{"hidden_size": 256, "head_dim": 64, "hidden_act": "geglu", "bias": "none", "extras": ["capped logits"], "init_std_o": 0.00642, "warmup_steps": 200, "train_tokens": 240200000}
MLP neurons of a small language model. Each row is named by its layer, matrix (down: output weights) and neuron, and shows model dimensions 160-255. Each number is 128 + 24 x the weight over its row's rms, rounded and kept within 0 to 255. Numbers have three digits each. A neuron's up and down rows have the sign that makes its largest values positive.
After each neuron's rows, "fires before" lists the tokens most often just after its 100 highest values on Wikipedia text that the model never trained on.

L2.down308:165138146176110139126126124087129113072089157166101068139143116126091118141135136130137099104116148148137132101145117166102140103121144145082098121124123137039132104136101153145137123132165106116109093110162129105108085152170175146126099119137121147142153183129155109099117124081080131130
fires before: "m", "p", "b", "ed", "ing"

L7.down531:128158118091135137126127138108132125132134132131113103116164129108166115095130107151189106117120170137151151106173159085122097109147099117122159123089125128144110131158160153142144139135110123098123142137128130135137127151103162103104118137129132088135096142151147136117112128140152143157
fires before: "a", ",", "as", "land", "\n"

L3.down61:130118088116159124124114155108100134148157127092134118168129179134157166179155121155146124114089136116170091158124127131158100095102159169109150149127139148111128112126103132122146118098110101148148122127140134123108124107122161139093068160094149089154140126116119086144157116131101154107
fires before: "\n", "A", "ivers"

L2.down471:116141151106120094152145111142096163108148100128141148103098107143081166114115142151111145125145115121137156103135093135121147110155121125142147104134095159092107112113129144124161131122124112162116141149107124108107144139132127129159124128141154109102126167175133097143115091131143096116
fires before: "re", "e", "ate", "and", "ar", "r"

L3.down138:101138079150107116079134137132119119134109160140135114172104136105122169118147121121120192073142095102155166123122159112122096120163133105125166118129172132137099140179113133133134150081140120134096162141148128140134138136126121128101116160098158124130132080144127126145107098127149140098
fires before: "-", "\n", "=", "C", "P"

L3.down355:149087126121130167128110112105172134129154103102079122115117129157106114095139092083110159114119115199104130120133168127168124143139075103151161105176096150112092144144131121139170139122128090068125144152126059126133143117132102088118143140117100112136105157135133096119139108115162150146
fires before: "1", "2", "4", "5", "0", "W"

L2.down478:137161138117161108102080096117055108105116118112114140095117144162105199176158136145153133139150145168122130134142116104108169139113105157098120117105116097124098119177132175095102126121100081152111115127141111165121120135121159140131135115134160159158148136133118107113129115128138122107
fires before: " |", "p", ",", ".", ")", "5"

L3.down113:083149148094148155157141120136105130154138099141123138169121126096098127133171121119154161127169109133124118112142153105166110172151116140126129149148189117149173135097116125125172149115129118138071091088121138107114155091147155116139061140108156132126127122154154151123155126071134124154
fires before: "-", "\n", " M", " a"

L2.down52:114116178126173161103119179136121108164140179107141135144107121126120134149131113176125081109097164090156158107111152131111142127096160099113182118156115116102081154126112144147096106169139126137116129160145127082165090131099119123129125094153138136113136152126124132132152133143147116132
fires before: "gr", "v", "b", "f", "j", "du"

L2.down582:135076134111150088117144116077128080146078150161117115118152120145121151146175093098152117098122108173129107096151111096109139130119111105127146095130132156105119115144076168085151143156119121153133110161121126125098144118102130124108118149142121105103134124110152128081130142119143123100
fires before: "ce", "f", "vel", "ad"

L3.down288:161132151149143147112114093158208109129124101132108119157132137090131120103123139096153126106149105203133149144149133168108117169119126137093105150120123137173106172133160134153123136150128179102127132127133120144088158140122147119118124107154088164147134097110162110150153116117107124124
fires before: "-", "\n"

L7.down423:131143139122099167154165127153103119132110092168118154100140095086113129128123135104089105120109126106116147119191107133093133132151133131139111150156111128124107083112121082125138146086138114084127076114206158110103148158123102118131171143145145116127127167127152137154125173134119131171
fires before: "ra", "ic", "ect", "en", "8"

L7.down255:128120152091103088148123123125115123120123179122160157122104108140123158141075113087121133176150103165107138124070117119134129117100113140166174149154151129173121152138158088101140109141097113140160120127154137130162164135112138178112111142103127149154125146116135139107133112130148097121
fires before: "s", "s,", "s."

L7.down470:130123169172136135113121135130130144111131113114126122132154151161175141152107138109116134186127116156109116159095096114140111103109127089205141188122122148090138132082108149129133069131106060123113125139127126139122148121148111114154117137138121140112110103142143091076150084108119129138
fires before: "s", "s,", "s.", "es", ",", ")"

L7.down544:097110106153085138136132104155155155111119138131105107091159087133113144114180156131175110102132092140112134098110130117123126089149122163146124110120095112129113115089085109108160135124150114101151123102101130115137114152117142156133221131142126141089136080144085127116137143113113109097
fires before: "\n"

L7.down474:102134122174146098163133136140145088191182143124051114088131098114165127129163156119137153133136104132146084112159139134151119166131131120125134123116118135104137097156148107134143136132133094102133128167143123129126100153111138114147100122076073155114116088150125131119138106162151088132
fires before: "|", "in", "|---|---|---|---", "ific", "et"

L2.down178:151108136145200144118131111129120107183183175114135128127122094100107138135150145095132128172137132104164090132120120125127107114147150124151131160124128128123094123111129107118171127139115122133132148092109161172113130179098131129143114138128075138100115149145137120139133132121161157133
fires before: ",", ")", "–", ".", "),", " |"

L3.down89:101155143123109137155122166088193108138171090127136114110089139119114110110110150135162128151146111138103123126107117159127119104118109158154136159116148175125106117133110139060114152133095120120152109165141124136111126138136105173113109106120114104107134149137171108102144118141137100113
fires before: "\n", "7", " The", "4", "6", " B"

L3.down216:133096124147109131134182102118099096158095134114169136134094146158126115140102133152131108153093151086118117154084108151138123145137068140150174130114138159116148110126124134106105126116161167110164129095087142116169108106135113173108146123170121145137099130150126103112118095126130128124
fires before: "\n", "|", "|---", "ct", "{"

L3.down241:126116122101139141081122119138106121177130085107147177094096149140132112105141137151122119132149126137140113141108128163103119128167094161136111121128144143105168127132112138126114102130145150153154063110150148161089138076078092126132172124116154079141158104146102137121129138105133112154
fires before: "\n", " |", " (", " (2", " and"

L2.down555:095132161120120132154136121085112157117110054132108121116152097107114121142137139072152142109129105124156142151126132104095124103154126109142140124119109145160087135117161117132108145127145140093087103093123124100131132147113125130114110098095121109128094150113125121113140130146145148079
fires before: "\n", "od"

L7.down25:124110147148101089078110127100146099168138114097127165152089109149126143140144132136165122131070113114124126118070134143146117137101148051134108123111094103150084084130131171115123152097152113096107145163125107131126110066120127147130133127115091108135108151102121129146081111102139130128
fires before: ",", ".", " he", " and", "\n"

L3.down34:110131119126122133116108132157166113166109143143153179134087081186106117113109126186149101122129162169122160125155114134132092139116124112140142165102159131079148133159169147124134160106137150114116088076101141133171102128107108087135171128083138128133111130106131129135149130095134131102
fires before: " |", ",", "–", ".", ")", " he"

L2.down0:126091162157093110111172123101116116135116141135132169136075153106110129098110114145151091130132163084153110120128157137187143143163156140151124128129093121119090139096115133130121117092138102133144134125104130116139110160140164114126145128125128127165130138160111115138173094147191133168
fires before: "ate", "ar", "re", "e", "r", "ud"

L3.down489:140140171095147119131087149106144133119128102108118129154102124158160092115112144188120174183125132097091139147138136153139139132113139125112142111161120136129113116114138135134143128120126099097106174067107132158087175128140118111055091121116135142108109108157080194141067147124127131115
fires before: "y", "u", "us", "ic", "er", "ent"

L3.down298:114145131134159121133102072158111071139128152133121108182093115138150126118117120202136121109095115135128139165116142139148143117168137162128140099144130139111128114169148150109121159103119159124152142102095112090084112115054114063120153125112127126101175113122105150132136136136102139171
fires before: " |", ",", ";"

L7.down699:134122189108138101097113085129146153114131123128117115139140153126135128150158150143131122135133109147126144094115060118144112118092098155134092145116139124090127152114128100130149091125113107130116105126087107143147124134115096104151116106129129118135145119147151072134121115125102124128
fires before: "2", "5", "4", "9", "6", "7"

L3.down384:140159124135093092110142119104147156121124098169118148107152122103112136137136142188164098115160158122130087120132109112120150131152100190143118135156156131100113126131137123140132135165091136165115132120092116138118122148151150120113128110144142125142124104125143126145106105084096103161
fires before: "act", "ly", "b", "n", "les"

L2.down291:101141156122114104171090123088102158160144102164148174145162131152142105157153137119141119144124129129094174116137152134147139145128086106173128144145099173113175112113110132127130136193097158113132144107074080125122121197146157156174139075116111108155146136129142151132162116137140113135
fires before: "ong", "ing", "er", "re", "and"

L2.down306:098153100116199147112098152145127080115098131061098102134149148099162124120117120140136161129137156135100139102140150110154142151103118131121138141114139164132134144145114158114136167100090137152153091137165106112116143144080068123137179186161138106150146109109125117092151156114144159111
fires before: " |", ","

L7.down38:125123132108102119129157127086107122115100093103127151122084124142129099104113119133129090095122179151092149120142144109185102129113128145118108164110129177072108130166124149133126175132163092192134110132091102122127114159185131084110113118128134095147129143131119179194146123083057121142
fires before: "ru", "4", "0", "3", "les", "ine"

L7.down132:131094114093154117172151141125144147145134167128134154121167107123118140156150128103127105114160136148150137120141135164154137118164137123140167111124150144118178177118094078144105121125144154141133131079124107174137116125134139143107142078135129129129131094154084134147078155103129129151
fires before: " the", " 0", " (", " 1", " 2"

L7.down655:133118145122170155111141162127129135149120138139090153139129124122115102110120185100135144127126129105153164096126158120147126117114078126121117150123110151097116121089163125088115087143138151127127098135154124080140138132128134133150095132095104102088074113119122145126142172152111138125
fires before: "duc", "v", "gr", "du", "t"

L2.down369:140116188171080164144122101149149102107185136150167152093090163120133134143141126127135141135089144126142119110110103132148141111156124121147106078084128076104105114083079127137132141084097141123116123111120152143124096176083142150217136125134123109138145153115113171156155137116116111128
fires before: "ag", "ey", "u", "th", "it"

L3.down42:103121179150126122088143157112116163191106148119124154157160098143118125143143152133120089122126107146106152109155129117137120110176093075155159110123135120140144129108132148128129135154077128126137152109195117093121151146144119091167093140131137158163121117158152136114091116143090142150
fires before: "th", "ed", "G", "ild", "l"

L2.down617:166083151153131079131136082141144109114106159152104130094137127107121098137105131118153108092117114115131094128134149132130068121114096142147121129101135133137121121107121136171161146157130125123129145177132091128174111176138163135163108095079135135128093092106115140129134118157124104143
fires before: "\n", " ", " 4", " A"

L2.down616:112139119172105141131118134106148112097104129107118133132093129120118156143117147102097145161118107122140113127099157117168122110108151154108101141108165139173124142118112094100167114117127119137177100125186127044114125131140121165137122160097156123141131154112080147149112086155129148132
fires before: "\n", " 0", " 3", " 1", " 4", " 2"

L3.down41:110127195148159139105137163131123148098114168174142119119129095148138162160112096116149162122166151129114157090155129097138130170112130120133174108142119130117148134132148121152129142136125108133140132143117168138107121107157092073156153136122136092106145168119141099120143162095177109128
fires before: ".", " |", ",", " (", " and", "\n"

L7.down88:118101099130160096127167141136111129093130152148101152133120127150111135162173115151108080105108163114122133121127149183087156154112092135182102102134113160124130117115132126159150117096148128142128115150091132128111129136140144123113155143140103137154168082106165114157134109177139087181
fires before: " |", ",", ")", "–", "–2", "it"

L3.down263:122119135135136103116109136134111119122118106175117134141135146120130109134165154086166089107127143128091120146125087140147115087119060106202103137156117104127122138094083148118181160108103115090138109094145151138086109112136188114161095156155154161133132134108120146130117183135134139153
fires before: "\n", "al", " \"", " The", ";", " In"

L2.down651:172146107123114113137109116132148135108141100093143137152100103131129112122091144140143125172175188133086107128135100143117112144125118135128112077134145121141152106142104128111164117131123106144140173156115128094119152094084151089135110140104112123126144079137170134135117132109113164112
fires before: "am", " 2", " 0", " 3", "and", "oup"

L3.down282:070163087120119145130113096112155134132153104118143162126143132110119074148125128102117109116145139116094142117147131164095150179142118151157125113149117113096118196117144159131133145140125142127123151168120118141130147164102137110075084148080140148141119127132150173161109159096184165138
fires before: "er", "ed", "|", "ers", "ing", " |"

L3.down479:147147085109133126136130124158133047121113121120157130132101117153122146109166098156112112116109141106142128123140124176135151100146148124145153148125151110108126159189157105125120096108135079115108108132108097153118107121156141160116143089139141121155126096109096191133114137134162117143
fires before: "-", "=", "\n", "P", "C"

L3.down701:100120121136105153145123157155074108149160091157124149129138114161144115110140098111144108100156109111107160112108135127160062103158099116136127172096145138127125106124129148105137133098110152146096121138132086143091185143122126138132139158089149100094119166103122082089151108109096154124
fires before: "\n", "id", "|"

L7.down461:152142103102112136143137135126105143120077177107179178112104102166149133110144118161132112136128109126120083098140117139114096119129151132154134156103115126138086136131088138172126151136148130115088147143139115169137135138096132140079165145143122123164140123122175107097113138109129101081
fires before: " |", ".", "–", " to", ")", "\n"

L7.down668:165097125139176118151139103140156128168047117108081122085119149176110133156139153117120120124138095155149122121138137111112131137130101078091126172070117119094139114156139110148154102096195130134118150141168152084113136133126108125094179112148127100131126142141149122129122124109127139123
fires before: "a", "ment", "ction", "as", "ed", "ing"

L3.down256:139115167151135094139134099126114173123090085144104110146162141124097141172147160145079161125154115150121113121111101098158118141104148128122145111124127078148106124128124136100097156117139126067128158096143118106144099119139112174110105157075113120125133138110137134111109093160131097108
fires before: "\n", " 0", " ", " 7", " 2", " G"

L7.down274:134116101152094096105114136117142114146073119126085154100127086152152107148136110130107130118137107145136159150098111103148081126104131166113178168147099108120140121159113148150144112119131140122115109110186132121160117143110136109131141131113090157123127146137101084101151108094109107098
fires before: "\n", " 3", " 4", " 0", " 7"

L7.down646:102143125172146133123174119160108104131099109090144151113133159131129129126115102149128116163110168146113187158138165128209145133131136145125115132103124127126091161146119170117142119125149147173124098101104165122128133108129114129153118139094106130134149087121103129131129094090112176141
fires before: " |", "ess", "s", ";", "ond", "oot"

L2.down679:164149097134168103120093134121084144094120107127148130101117156156179123134109128148121187074083128101139133156102169136153178133110104132178135124143123141121120175144095181111129124132114128130147086113106140126115146140124120130144126103173101108105090118098132144145176173114133137132
fires before: "\n", " is", " was", ";", " and"

L7.down234:111145134072139149123156106129126148118150112150118141164137105132105108123126127153105090157120113097073126155115109151155168152122113144154112116100129194137120145115149161136142149183172141136179129167102113099123118160165164112150173130114060140155135128115128077091114120122143121119
fires before: "ond", "ur", "re", "er"

L2.down439:135149164134096117107139143110126170126118152118161118130137105096147108102155126173122104161099119144125121132180143152092091104161149129104148122131134139131126146121192126149093154128123142116117151088100137161136100164152154162129182152112118169159157105108149086151124108181113181126
fires before: "\n", " a", " been"

L7.down500:125138111110098136133116118115157118132149148137122088109161144163146168131172128153103146120087128108117139101115155120147130124107124131162136157138101136135130136081152126150117111079121126138126124093118135155126147146218146141171099107149134115116139115110129075091105123107127134155
fires before: "7", "9", "6", "4", "8", "00"

L7.down99:167129106094086130109078182131120092137110144073121110107141136143102172134163142125115143155120139135145149135078124145151104092124100115146111130115121185154103119153108111122119143140158143137161119126126128133126143125107117096143103135147133109165148096140144154148141105119158118147
fires before: "un", "an", "ound", "en", "ight", "ed"

L2.down612:119143131119160112118123105147160107161140164112125124148143121131112140113152114086136147118101126124123146148160114118147127091141127120108162159117133140146125138123164129072128139101110123135115130114135164097138130104141179126126111136123107050090196082105106132107147134078146170091
fires before: ",", ".", "\n", "The", "S"

L3.down364:135150114141103107085126129144120117106062120142142136136122168129158122114133143106110142156153122132148146145087106076130159145189166141150113105128150143101144150122135110139122134132133139105108109116136119138097111078121163136125110130130141094126113129164106113166123131098163129124
fires before: "=", "P", "==", "===", "C", "S"

L3.down559:156163125129117130131143082126111136147107173146134131151111109099071129121072107135082128130083103149137138171120142141158134169083135134183100106125113131142087129191157140143126133123134160142111107113097174132130133146106140106103134090111095126121115122140141089125146148131106129121
fires before: "ing", "ed", "y", "s", "ers", ","

L2.down211:118170081154150135140129107141126161127151109182130149133157144183121167130160126133098112119102101154159200139132093167139142131150132158165119141133125160111102114165140138100109112148135115112133122141100142096138109154122142112147113122192134110138130088119170171136123111116165124118
fires before: "-", "\n", ":"

L3.down179:151158130143128138128133079147134106153114121108183113101130116121112155130153114135084152142139146129134105133102139085154114108068145180128119152093120109170111138152098128106125134131104126119146141174137164155162161105117084171102130104142125113097133106131134151123091124160145095143
fires before: "ph", "en", "ed", "ier", "at"

L3.down413:093105149155154119127101124139177115143106141099141105123136129110118128139119098128125098148153138127073151104107151143133138113115111149065188123101099198123158106096152155092131104077108100111117131155127126119128114096097131114114102119123115090113132154119135124146088161129138117147
fires before: ",", ")", ".", "2", "9"

L3.down424:112193158119132125125163129128148168128093152145130161147158133106169111090123142087114158125154128110110138127162134175138141107153137153154115158145147156136097144065115118116160112090143134144116113100130148105095142120171119098109160083111117144083126141181119129147135107109138106143
fires before: " 0", "\n", " 1", " 4", " 3", " 2"

L2.down284:136111139120118164113121142118109118118087105128110167152075129117129126124126129160120128129097152168126114116130152143125128157096119137141118161107098116168140109142121092122149103088115089161092133090131124113128126159117126109146127108098170102121142096168102081153130097130138162092
fires before: "{", "c", "i", "e", "k", "t"

L3.down657:170081154155113099125132097138149125112118079127162129127073140153147117116123132082164096142117186135134125159132119108151154101125166165150092142134105139106118130103121129133120132156124085122108097117139151127126131112100139110132156143113113149113116180094116079122117119092113095121
fires before: "\n", " The", " H", " A", " It", " He"

L7.down579:116133088147157159119150096168115079121086119165082135127111124123125108141147142148131157144053106122113137122144154087151182146100139146119178107140100112126103149111145133125137130107122122086142103127129118127132106109120135100090162144105146139141125143156146130124152108118145158110
fires before: "5", "7", "1", "6", "0", "3"

L7.down520:111116141126160088176112110086147119146134140129129120099088125133136167149116120107123123114113151134072105122097126082117158139160111101125118123108114149119134111122110143099130119154140081122121130128122146136169101134135067122125124145149152146119123143149126140111124123130062076194
fires before: ",", ".", "9", "8", "4", "7"

L7.down658:138117104148171125154164157157121131158095160130127138139141118094130114120191096147126135139166129134120183134137126147106149141131122101127117110127155123099139137150108167110132157124085136097145146140108146122176123138143109150083110038131127111083159143112092101092152105127126133132
fires before: "ia", "ian", "land"

L7.down243:138116107106125109086145123088078147111105117150136153091119124096129110124145161108133139168135154163122166117144103125076144126105106136157121117101163160098089140121136107155098113122113099135139117103156112157109157139135131114127152141160087092114158130111111125159131114154116189188
fires before: " |", ";"

L7.down121:128064069142136067156169124102124139107126144152159150154117093112129111153119121156170116100173163110117138117115138130125112141133129132128125081089128135140108166131141123109126198114100135131151122114172102127162104115154128127110123113146129136103115084091146105147138154127075115119
fires before: "ia", "ian", "ic", "us"

L7.down475:082117132137119156138101097118181110084075107141113136119118049103144139094118168124132138112136094127127100131160139106089157122069163125159099154113113142121141182111140139107145106091183132136143167163133110166109125167143106129103132127122105126086115130117114144133178139134176123134
fires before: " |", ",", "\n", ".", " (", " –"

L3.down460:129133153122123097116149112118100166152126106142152094132088127115103116126125117159141116135114077100157146129148099112105138121092131111121141094148127084164147127149141161104140155097126131119138125097104130135150135124141095127140151128090136159096142140114142098121148168109160164158
fires before: ",", ".", "\n", " and"

L7.down221:106120107129110131115120099050118141095121125128115157166127150149127133139134173130110127129144103116134110132151134147128125156101102160124120125123154152165113132142148171110152121150126097119124139158106136156118116101093156150127117137118126128099103123161143120138109145094135121117
fires before: " |", "p", ",", "}", ";", "z"

L3.down238:167093124116135101103122150151118111128096130110124149112105092139160099108101167143134106117163104132127141195106103132133109123124095109131140118091133137101152141105092154096131098124125128116165090126137079162148187097125079158146112139128126153123144166113132091129132137113146068133
fires before: "\n", " |", "\n ", ";"

L7.down510:140111161076156134138068058141140112152111145160159131152146124113133118123117154130096137100170142118137152148157092081145116100073140132126117163167099165112131108139138094105132108086168100096085135156136160122136158124125122091121087122166128108161129119109094163098144123106142128164
fires before: "ed", "ut", "ing", "y", "ion", "e"

L3.down243:137140122125125147154112140128101142117158135138097175141114149094166143122154138156111146127130169148142150161122143135136148138169156163096151171120104110110120070128129129145099143162130168121136157098099192154140105132141133111154144137110131126148133100129172142111081122109162153180
fires before: "8", "7", "9", " |", "3"

L7.down611:128175130109114137119147096119138097127113134163117154088170137123137113099116149136090123146074126101089117121123139076065115123128177146138112146141109131124141153105103142088128127123145111112149125157148138130112124130142141138186121098148126122124121127137140134109123118137132093153
fires before: "en", "es", "ing"

L7.down598:117161091143142116132154113090127150112137145171117142146130173163115118118164113124144158135153091136115148092096118135159095150109106114082074115163131127117139083116117093121149148128168158118126117180104116141136167126092149163113128092140090104098107120140162104136125184135136139162
fires before: "e", "es", "ed", "al"

L7.down247:148113162114108130118124112089137095137163209132115146114097135136108186093152122118118143114152120144123133124146099119098129158123120132139154134118099129153130109129159140149118137164144175107111092127127117115151162186160148125151171136077132118103122144128127113125100112141153118142
fires before: "|", "|---|---|---|---"

L3.down39:157088147156140121102082145141155120177128147180168080141144134111212143116153124123101135123096163173122110109121105110109106136138161168128120103118142115130118115123123178096119143074144106100148105157149117094087148139111085162115113098129101127164100139125157087136134108114138156137
fires before: "ber", "y", "b", "4", "9", "0"

L7.down580:144129159136130133123070127117167106079137149162173139192098140088138097103110108113097110161103121150142142132097166152165104127092123135134146137146113134099132122116096123092102138132122127086119137169149115124137150123127150116116151081179098121126100102128133145135131169116094151145
fires before: "ild", "il", "4", "3", "5", "0"

L2.down70:196085138137137119095097142109125126102143092146105113125141151148157059105124134122153111120114068122126134115120123144125117119119095102127127106123141129113108093111122102144110157138146111114140119131117142135139120128121115136111109178090111110132130158142106126148116125098132100122
fires before: "\n", " The", " It", " A", " He", " In"

L2.down449:142150119131204146164136126135118115117129145090132133109130153130144126163128120119140118118112145118105129116107138134164100172054172136118152135146081158116113163106134160129102178119167125132078117095108117099148120145118136153123101132107131197110116070128149127085128153113089138122
fires before: " |", ",", "'", "\n", " v", ")"

L3.down641:102129145079166156185110133130142164121127113159108121075129170157110115130107108102139161118127130078154134105123117128185133149126134117095143144171119170162128099183138128150127132081152129102103117093135125101091150127131171163130119112124144056140109112135122134132160155143112136117
fires before: "ed", "e", "er", "d", "ual", "es"

L2.down545:116106166130116159139087124120127155158143116137146132163128113121136080105142107092157127160108126146139115163085170131143166116127111147138110139097104150138155102108107104092132151126130114134129145118146090160127141114174176136132117091104129113119073117102129073169132124185107109181
fires before: "7", " |", "4", "9", "8", "6"

L7.down330:140128101115111116096112100101100138183123106089091146123128105150130166152101136091095116148139080131134128162120106084140147088112114104151135112118127119148135101092119114085126149120135136139157131101141132122101100138129129104168126083178097140082082155104127116118158170142151118105
fires before: " |", ";", " (", "\n"

L2.down685:115133115163107102127134085137088157147145139154143121110103116154146141144148110141157081110124128142171147102154104132161140146161135094084142084143122118107105110140168154115139101132110078132123094153145126139181158142101117077117120099141122155117129149127147092161091175137148140113
fires before: "|", "in", "ro", "ra", "|---", "ain"

L7.down451:123102112146173120085171100132118102091150189102075102136138104117109104117093131165150105099116135108112190090115108111138139113143173134117124129132148143153118151112137112114122161107118141105147138143151100152132154151135144113124099137121142130127122115146116158131100151105118114139
fires before: " |", ";", ".", "ian", ",", "\n"

L2.down96:160114145143118144078151091156122121156072165165106099120138137119120109139142119110101129142137117171117118132177094149131103152109161090150171110103154118133123147106118128126127114120140129053131084116130111115115152174117179101142113119142085109083089136131139096110138173164165133131
fires before: "\n", " ", " January", " 3", " S"

L2.down495:142079130167165110102118111125119133139137118150115143136146123134129155158124130155122135134138154121106107149111135138154126049131182179132157114144128113112106115169106085124115123131128169104136134130112095100141158130119149113095125162131120146091143112126156109135123115112149177131
fires before: " |", ",", "00", "9"

L2.down307:121125095087118120091116160159100107100127147144118123163148135129144151122140133137114137096128126166094114143114127110123143100132123125152138114147122137124097156110154115144117096100126163118092134133096081095113126063163116151111104106118130147127091101139136108166119113173149146171
fires before: "=", "C", "A", "P", "S"

L2.down466:156127138169118133108123053141137119129101108118149156166181116160117135138129108129060149101117127092110068121185138092156109139124145161104129114180128128113100145086101137104087129115103117111141178127150153165129117112134091124132115148113181141139146086174150131132125144188126110133
fires before: "\n", " ", " —", " 2", " G", " 7"

L2.down172:068166120150122127148112147136101098134113109102140160075144150137137077116166091140109056106084111136122172197138117137106139174095131166166120105159105112108129142138104122129117106095155106144132165119125087124085123113100115098101112124146101162068121088122109142125117149151109095092
fires before: "|", "|---", "|---|---", " \"", " |", " M"

L3.down28:164104158160152120099099129140122147143149131156178118144137158089093139145074105184121120120128109153098097159120130123128176147113128121148147146149097125109119133105111139112102116144116098130144104124122103114147164171181111152111146112103160151151120110117121106071190123151102137161
fires before: "ased", "ase", "8", "7", "6", "9"

L7.down455:142146152102121131099119138124172105128094166156135142116161159123113121119185126161122126114129164150086103112117113149104089117121117082093154113138128153138101120164135130124143116102117149126139117121131125133096133114140120138067108072080146088100164132104143165116129101158094133144
fires before: "ath", "f", "ing", "ad", "vel", "b"

L7.down94:156119163121093118149133152147088075103097146157156125138111147111094105160064170120130122157115150163120144099155104111110137128148129135114123143130144125121162129156132194096091125122126122103138052120142137134091151130109127128128154120147188134143102115112128127131109133134131090093
fires before: " |", "wn", "p", "ad", "t"

L7.down14:114098084105128155130134120107134139109118159149120127114118121124151119158144113111128134090101169110154081159111082130155164146095165164128132155134084109143104150080144077163109085107134101132100132127135114172139181146103133126149159133122161089092093137174082162105157124137126126126
fires before: "e", "ian", "ion", "over", "op", "en"

L2.down639:113110127171099148114106132125125124116168101120097110135105087152110110124124089117148169143106116150114135082172121168114094113139109102150094172139109122119128138144124136138107086155100127130112084155114122112128167128124121137103142129094125075132177148111114115091102106127150127136
fires before: "-", "\n", "The", "|"

L2.down168:137120102163144111105139094133155133146103117124115145125160162165151183106124123095112143135125134148145116132108162092133140108120105141133137137105123157118118128136175120096105135101126155122202078114138127143128100110087082165137153164133156094112123086085091086095138139117150149137
fires before: "\n", " |", " (2"